Weights of a small GPT-style language model, trained from scratch on English Wikipedia: biases, a variant of Muon for these matrices.
MLP neurons of a small language model. Each row is named by its layer, matrix (up: input weights) and neuron, and shows model dimensions 256-319. Each number is 128 + 24 x the weight over its row's rms, rounded and kept within 0 to 255.
After each neuron's rows, "fires in" lists the words (lower case) most often at its 100 highest values on Wikipedia text that the model never trained on. A number after a token or word is its count.

L3.up1260 [138 146 102 141 121 160 101 119 130 154 120 164 168 120 134  98 121 148 119 116 154 165 109 133 158 136 137 145  80 165 146 117 107 105 124 159 116 127 139 163 130 106 173 136 124 151 155 134 109 130 105 152 156  87 154 165 129 132 123 147 101 146  86 143]
fires in: "national" 33, "international" 16, "state" 10, "nationality" 4

L5.up932 [146  96 196 122 122 163 115 106 141 121 103 121 118 140 181 133 125 146 152 157 131 131 111 166 137  92  93 112 138 143 149 137  77 128 108 101 142 101 150 136 128 108 132  90 156 116 135  65 157  95 160 163 141 128 102 167  82 113 147  83 128 108 142 120]
fires in: "king" 11, "husband" 11, "people" 8, "father" 8, "wife" 8, "brother" 7

L3.up997 [112 104 144 125 141 129 141 122 155 131 158 109 118 139 138 127 102 136 122 128 127 102 141  94  76 106 139 121 173 129 140 111 128 110 115 117 106 110 202 188 128  80 150 145  86 106 149 136 135 157 139 143 114 138 106 109 175 171 155 141 129 161 163 121]
fires in: "at" 21, "great" 12, "frac" 10, "storm" 5, "torque" 4

L3.up767 [114 113 110  64 110 140 174  88 130 157 100 109 124 140 106 121  90 121 118 115 110 123 117 128 130  92 162 133  97 109 128 150 116 134 124 179  83 118  88 136 124 115 128 125 135 161 102 103  82 108 151 150 126 117 128 133 146 107 109 124 129 153 158 120]
fires in: "the" 40, "competed" 7, "satellite" 5, "airport" 4

L3.up530 [ 95 116 121 136 120 131 157 127 171 128 150  97 142 151 159 100 157 146 151 119 177 112 105 143 135 121 140 119 112 167 129  84 166 120 117 126 115 145 108 161 101 128 142 140 176 122 168 145 105 113 149  96 177 120 135 131 130  94 122 110 131 103 144 108]
fires in: "at" 37, "now" 9, "still" 6, "year" 5

L3.up14 [ 86 100 133 146 145 151 145 101 171 104 156  75 144 123 151  79 130 118 150 151  91 187 109 127 106  98 165 105 102 131 112 106 131  98 128 108 107 101 204 144 116  92 123 141  84 105 151 120 125  95 105 123 129 119 101 135 132 111 116 138 187 117 170  90]
fires in: "division" 20, "university" 13, "college" 8, "festival" 8, "club" 7, "party" 7

L5.up476 [137 128 114 109 112 162 169 125 129 139 127 172 104 120  98 132 160 130 151 158 137 143 136 126 130 102 142 125 136 104 128 173 118 150 116 102 116 121  92 152 113 118 155 116 139 144 140  97 152 132 137 108 102 153  49 108 135 152 117 136  91  82 111  80]
fires in: "major" 16, "first" 16, "main" 13, "four" 4, "two" 4

L10.up1141 [140 123 130  93 168 108  96 122 113 146  89 145 157 136 120 126 132 138  99 162 126 109 110 139 122 146 145 134 142 130 119 147 134 131 122  90  98 150 115 160 102 122 111 134 182 143 130 172 144 100 112 175  95 137 175 125 149 131 126 133 165 125 114 121]
fires in: "after" 22, "for" 11, "in" 9, "his" 6, "on" 5, "following" 5